config.toml
intermediate_size = 448
attn_scale = 0.185
init = "trunc"
init_std_down = 0.0
learning_rate = 0.0104
beta1 = 0.93
lr_head = 0.00723
warmup_steps = 0
final_lr_fraction = 0.0
batch_tokens = 32768
doc_mask = false
MLP neurons of a small language model. Each row is named by its layer, matrix (down: output weights) and neuron, and shows model dimensions 16-143. Each number is 50 + 12 x the weight over its row's rms, rounded and kept within 0 to 99. A neuron's up and down rows have the sign that makes its largest values positive.
After each neuron's rows, "fires before" lists the tokens most often just after its 100 highest values on Wikipedia text that the model never trained on. A number after a token or word is its count.

L2.down211:49 41 37 52 45 49 15 62 45 62 47 64 39 64 53 70 37 42 55 56 50 63 66 65 34 44 49 50 52 73 44 45 85 41 46 40 64 49 44 44 81 35 54 52 66 66 50 37 52 33 34 32 66 60 50 64 43 43 60 63 66 58 53 47 76 47 40 49 59 35 42 48 29 42 38 37 50 59 60 33 37 55 41 39 53 49 45 43 62 58 30 27 33 55 53 60 48 46 46 45 28 42 47 52 29 50 56 44 53 36 42 56 49 27 54 59 59 54 59 59 46 59 77 40 58 28 47 58
fires before: " " 73, " |" 5, "ust" 5, "," 4

L2.down46:48 80 52 42 75 51 38 60 74 67 61 32 39 29 40 58 39 27 52 58 50 40 48 44 43 59 49 62 46 61 45 71 35 35 57 44 45 39 43 51 53 70 32 44 45 60 23 67 84 67 64 53 54 33 48 54 51 35 53 52 66 60 61 53 48 56 54 40 60 48 54 50 44 61 62 45 57 65 43 50 46 37 26 30 55 44 54 43 40 68 47 66 65 31 66 54 28 52 42 58 59 56 51 38 58 52 59 51 57 56 44 40 35 36 32 31 44 63 59 59 34 28 57 70 69 71 49 59
fires before: "og" 13, "ic" 13, "d" 12, "e" 10, "x" 6

L9.down176:45 62 47 42 56 40 37 50 42 56 64 27 35 46 62 54 49 59 62 48 63 39 50 34 60 57 73 36 31 43 64 57 59 68 47 62 42 53 39 46 62 41 31 44 82 37 50 49 56 54 63 48 65 43 49 38 54 35 52 52 59 80 69 59 60 38 45 63 42 52 42 58 44 56 61 57 44 59 48 61 64 35 47 49 43 57 38 82 64 66 45 47 55 33 62 47 63 38 32 39 43 57 49 45 63 51 69 68 62 33 34 50 51 42 52 68 56 27 54 62 31 47 43 20 45 54 54 38
fires before: "ch" 26, "c" 11, "in" 6, "k" 6, "ri" 5, "s" 5

L2.down278:47 58 57 71 42 46 65 47 67 65 83 40 56 52 43 52 68 41 56 29 70 44 75 49 34 64 62 44 46 35 49 63 18 40 53 55 29 43 51 49 49 70 49 57 33 55 74 74 42 57 44 19 58 39 43 43 44 52 34 76 54 55 47 55 49 29 57 36 74 43 52 56 37 44 37 38 56 47 58 46 48 34 42 52 52 46 47 41 43 50 29 42 65 57 68 63 67 55 28 54 63 17 39 43 52 48 38 51 77 40 56 38 42 30 51 40 40 52 54 53 51 51 52 41 49 55 56 39
fires before: "ic" 50, "p" 8, "e" 6, "m" 6, "ed" 5

L11.down212:46 53 48 19 59 58 70 56 49 57 45 56 59 62 43 40 40 48 53 55 44 57 45 52 48 74 68 34 43 50 55 58 49 34 36 68 39 59 62 24 30 61 56 47 41 50 52 54 35 59 48 60 44 60 57 68 51 40 38 34 58 52 30 46 60 39 52 58 59 38 45 43 36 64 72 47 39 27 65 33 60 34 39 40 56 37 47 65 59 35 35 60 38 60 69 44 40 56 42 55 24 48 45 61 48 71 40 71 53 53 51 59 52 52 46 31 32 47 57 70 49 59 40 51 54 56 63 40
fires before: "n" 56, "ard" 8, "es" 6, "est" 6, "er" 5

L2.down70:56 47 44 49 44 34 56 63 44 27 60 45 33 50 49 57 70 35 54 47 43 34 48 36 39 47 50 28 57 58 66 56 54 67 40 71 62 42 47 55 60 64 46 55 70 61 56 44 46 68 27 57 51 53 48 51 40 39 44 48 40 71 59 44 48 67 43 60 52 27 47 50 35 67 51 48 38 70 50 42 37 35 53 27 60 70 62 58 49 69 57 24 59 47 61 50 52 40 52 65 36 53 45 54 66 22 56 55 61 62 11 42 87 57 53 47 56 55 50 39 43 49 71 50 53 44 54 63
fires before: "ro" 22, "g" 20, "ry" 10, "is" 8, "ter" 6, "'" 4

L11.down184:53 68 51 53 26 67 36 27 47 34 37 46 51 42 52 65 48 70 61 26 36 70 35 68 42 45 13 59 48 53 48 51 44 58 51 53 52 45 38 44 62 52 60 49 46 57 52 58 38 28 45 66 63 58 36 43 60 41 65 43 47 50 53 56 52 39 60 34 68 25 57 28 47 65 63 48 65 43 85 57 53 67 50 53 58 41 55 71 70 41 52 55 34 52 47 49 52 71 41 43 24 44 32 58 42 59 36 42 64 51 58 40 30 49 38 67 62 59 57 46 45 40 68 59 41 35 35 38
fires before: "s" 16, "ed" 8, "es" 7, "er" 7, "el" 6, "ary" 6

L2.down170:39 58 33 40 63 68 55 48 36 64 39 35 10 52 61 67 55 53 59 49 41 60 72 22 61 61 39 43 54 43 62 42 49 32 56 33 53 56 50 60 64 51 66 52 36 28 65 33 63 64 71 28 65 63 56 43 62 47 55 62 61 54 51 51 55 52 56 40 68 70 47 56 68 59 53 54 60 64 71 33 37 50 26 21 35 45 41 53 52 59 43 43 49 59 40 38 50 44 54 31 50 32 59 36 54 48 41 51 40 58 44 41 53 32 43 36 53 57 32 28 54 58 64 58 38 61 49 70
fires before: "p" 58, "m" 26

L2.down405:52 61 63 43 37 69 54 63 33 70 44 45 60 36 63 34 38 56 55 53 76 41 49 37 45 53 43 42 47 33 38 65 55 44 52 55 60 59 52 58 59 45 67 33 43 69 23 46 50 65 44 61 39 74 59 29 63 26 37 56 26 43 54 45 59 39 57 44 41 42 52 73 54 79 45 64 42 45 37 50 39 37 52 24 52 42 45 57 57 62 32 42 42 60 49 59 43 65 49 50 56 57 46 49 57 34 41 57 71 61 35 75 74 47 50 41 57 36 65 50 44 29 51 57 44 48 53 58
fires before: "ro" 26, "l" 12, "g" 6, "ig" 5, "ra" 4

L2.down194:40 50 39 47 37 50 44 65 51 66 50 26 54 52 35 40 58 71 48 66 59 51 48 56 46 45 69 62 50 58 62 19 71 52 53 75 52 41 40 59 50 47 51 56 36 57 56 50 63 60 57 48 31 60 55 64 28 50 70 49 58 63 49 29 77 42 48 35 63 38 27 44 54 39 65 43 54 56 35 45 62 59 55 45 36 36 44 66 47 45 44 69 70 76 44 55 52 58 63 43 61 52 39 57 68 31 29 53 54 45 39 39 43 26 49 48 46 27 50 68 69 47 36 66 44 63 41 52
fires before: "p" 14, "c" 13, "g" 8, "m" 7, "b" 7, "ce" 7

L10.down230:43 30 52 19 52 57 21 39 42 43 56 56 54 41 23 42 66 59 68 34 54 55 40 44 60 66 58 45 37 64 50 54 43 38 36 48 67 54 34 44 70 67 58 43 69 46 62 59 28 43 37 63 53 69 71 57 72 36 46 42 57 67 55 61 44 51 51 42 37 63 50 53 62 40 71 52 44 40 60 47 44 57 56 60 52 58 28 74 46 37 38 38 44 55 64 38 52 55 58 72 46 48 42 43 29 70 29 36 30 45 49 74 44 43 48 69 35 37 48 52 73 55 62 64 70 53 35 42
fires before: "n" 28, "ard" 21, "ing" 12, "ay" 6

L2.down44:58 46 43 37 43 69 50 56 65 76 35 43 62 43 66 66 44 29 41 41 61 51 49 54 60 68 62 47 59 53 41 67 51 24 65 52 62 54 57 39 56 56 62 44 45 55 63 59 42 66 36 57 48 40 22 47 58 58 71 42 62 53 75 64 45 61 57 47 52 28 39 41 67 48 56 63 25 24 48 38 65 55 69 36 29 57 26 40 48 43 49 57 38 37 51 52 42 47 29 63 38 49 58 67 46 44 50 48 44 55 50 41 60 46 31 35 40 33 44 65 41 46 40 44 46 40 47 44
fires before: "w" 25, "un" 17, "u" 11, "il" 10, "ur" 4

L4.down40:64 25 44 38 57 52 59 57 52 48 58 39 49 42 41 47 51 63 52 68 47 42 53 48 71 61 72 60 50 47 49 37 55 47 40 42 49 45 36 57 24 55 66 76 20 38 53 51 53 72 62 49 55 61 59 43 45 63 73 47 50 44 62 53 71 66 39 40 46 30 41 52 57 64 42 60 59 61 74 43 57 33 49 31 43 23 38 53 33 59 53 72 64 71 48 39 58 57 58 44 51 26 51 17 50 55 53 46 59 46 62 48 42 28 46 48 32 68 46 44 45 50 35 42 36 48 51 61
fires before: "p" 25, "m" 24, "c" 11, "r" 6, "s" 4

L9.down347:57 40 71 70 58 60 50 68 57 54 46 35 44 52 55 69 46 45 63 30 71 48 56 26 43 44 55 60 42 43 39 57 40 56 53 49 45 54 44 62 57 47 40 49 38 50 44 57 51 37 51 44 29 26 52 65 68 53 76 51 49 61 61 46 39 29 41 67 58 53 52 74 29 30 66 47 54 62 48 51 31 45 45 51 77 52 59 51 53 59 58 48 53 28 62 59 43 36 48 46 36 44 56 49 38 58 31 72 69 35 49 17 43 53 60 72 34 39 61 49 41 49 43 49 54 54 53 53
fires before: "ic" 18, "k" 15, "ri" 11, "ter" 11, "e" 11, "an" 4

L10.down360:25 62 58 55 56 72 46 32 53 26 44 46 71 77 43 58 47 52 29 60 41 42 52 31 40 46 42 57 38 64 51 24 45 40 81 70 51 47 68 31 35 70 48 50 47 38 53 43 67 46 40 70 76 68 48 42 50 71 39 38 57 51 41 61 72 50 63 59 44 55 45 24 60 62 35 59 62 40 53 46 43 80 62 55 42 62 55 42 51 51 57 70 55 48 53 49 47 59 40 43 52 46 26 51 47 55 41 54 59 35 35 35 50 63 47 61 42 28 38 51 54 45 57 56 48 35 33 48
fires before: "ent" 40, "ed" 10, "ing" 9, "er" 6

L10.down265:43 58 64 55 59 76 27 49 37 62 46 47 64 53 57 47 57 33 39 68 53 34 56 44 54 25 47 43 52 81 67 55 52 49 63 79 46 52 57 37 42 44 52 44 48 58 47 38 33 40 46 46 51 61 36 54 46 43 55 54 46 48 50 66 55 38 58 54 47 46 62 46 61 57 38 37 45 47 70 44 58 55 39 50 34 38 66 45 50 42 59 58 66 51 43 66 58 24 55 64 32 38 41 47 34 28 54 87 50 56 54 62 71 59 40 55 31 40 56 52 46 00 57 57 40 61 37 47
fires before: "p" 16, "ed" 15, "s" 10, "er" 7, "ment" 7

L2.down238:43 60 48 52 47 50 33 56 55 31 56 67 53 59 34 52 68 50 57 72 53 39 67 43 53 69 40 47 55 35 60 39 32 61 51 50 43 53 53 32 26 44 36 52 61 61 62 59 46 21 41 37 65 33 43 36 49 69 51 55 64 40 53 54 40 37 69 54 53 55 60 34 39 59 54 51 62 62 57 30 40 52 50 66 64 67 68 53 48 54 32 36 59 36 60 55 44 50 42 60 46 63 46 53 26 42 50 51 62 66 32 33 46 47 57 33 58 75 69 65 45 85 53 57 67 41 61 12
fires before: "o" 39, "is" 25

L7.down168:54 60 50 55 51 47 42 51 35 54 58 69 47 59 49 44 53 62 34 68 39 56 55 39 76 48 27 39 50 53 44 52 64 64 56 52 43 40 62 61 49 36 57 62 51 60 47 46 41 44 30 43 61 44 51 54 48 53 73 27 52 56 39 52 55 52 53 41 38 49 41 50 69 50 53 57 60 80 74 24 64 34 36 42 35 59 55 50 55 51 24 52 66 43 25 29 21 51 56 52 56 61 52 64 42 46 57 74 59 30 41 67 56 45 60 30 39 52 56 64 38 37 68 52 83 42 50 38
fires before: "n" 37, "p" 11, "on" 10, "er" 8, "k" 5

L4.down334:53 62 37 44 50 50 60 73 63 43 42 40 38 64 47 55 53 53 46 65 20 69 49 74 65 52 32 59 43 61 53 47 51 75 59 40 44 37 64 46 33 33 46 73 45 55 73 54 76 44 64 26 69 44 47 60 50 35 50 61 73 52 59 39 58 53 39 49 38 51 64 32 17 48 41 40 42 62 49 50 26 43 47 44 44 15 46 33 36 69 46 56 39 53 44 51 73 49 44 62 45 38 58 44 63 57 51 46 67 42 47 72 48 54 50 30 59 50 60 59 58 44 55 31 52 54 51 69
fires before: "an" 21, " |" 17, "," 9, "." 9, ")" 5

L2.down72:53 31 64 60 63 50 45 22 57 45 64 78 53 48 25 46 45 46 57 71 34 56 38 55 43 36 44 69 31 43 28 41 55 41 59 48 54 54 58 67 56 62 59 60 37 66 52 68 57 42 36 49 40 49 36 51 53 74 55 49 37 60 50 62 59 30 77 55 30 36 31 48 46 55 46 42 31 43 50 56 58 61 43 54 57 50 45 52 54 33 45 42 62 68 51 61 54 66 46 37 38 47 22 44 48 50 51 59 76 69 49 45 53 63 39 68 40 67 57 49 58 48 63 62 45 46 65 40
fires before: "er" 26, "o" 12, "ust" 12, "e" 5, "our" 5, "ent" 4

L2.down261:49 34 52 24 72 54 61 57 39 61 40 44 41 56 63 59 62 32 54 63 43 64 56 37 51 61 61 46 44 41 27 66 57 44 55 33 62 49 54 49 34 49 62 58 43 41 37 35 62 67 47 57 42 54 41 63 57 46 29 70 65 33 60 56 54 62 48 54 51 47 35 43 61 50 51 41 65 31 41 37 66 59 44 66 62 72 35 68 27 17 37 41 62 57 48 58 47 58 52 36 41 46 43 61 57 54 46 53 33 35 48 46 65 55 28 39 55 54 40 60 31 59 60 51 43 53 33 42
fires before: "w" 23, "un" 18, "u" 11, "ag" 6, "id" 4, "ur" 4

L8.down49:36 59 38 69 64 50 66 71 67 25 40 77 54 68 63 36 54 46 54 42 52 61 55 53 54 26 44 31 62 57 62 46 44 53 49 47 46 39 49 33 36 37 39 38 47 39 44 22 54 51 60 64 52 42 52 46 29 49 66 49 66 58 74 48 52 69 30 53 48 56 45 49 80 41 37 39 50 38 70 47 55 49 47 37 50 32 59 64 30 80 41 62 44 27 48 53 49 48 60 37 58 40 86 50 51 51 41 53 53 41 42 53 39 54 49 39 61 37 58 46 51 48 44 45 51 49 38 65
fires before: "," 61, " he" 7, ")" 7, " the" 6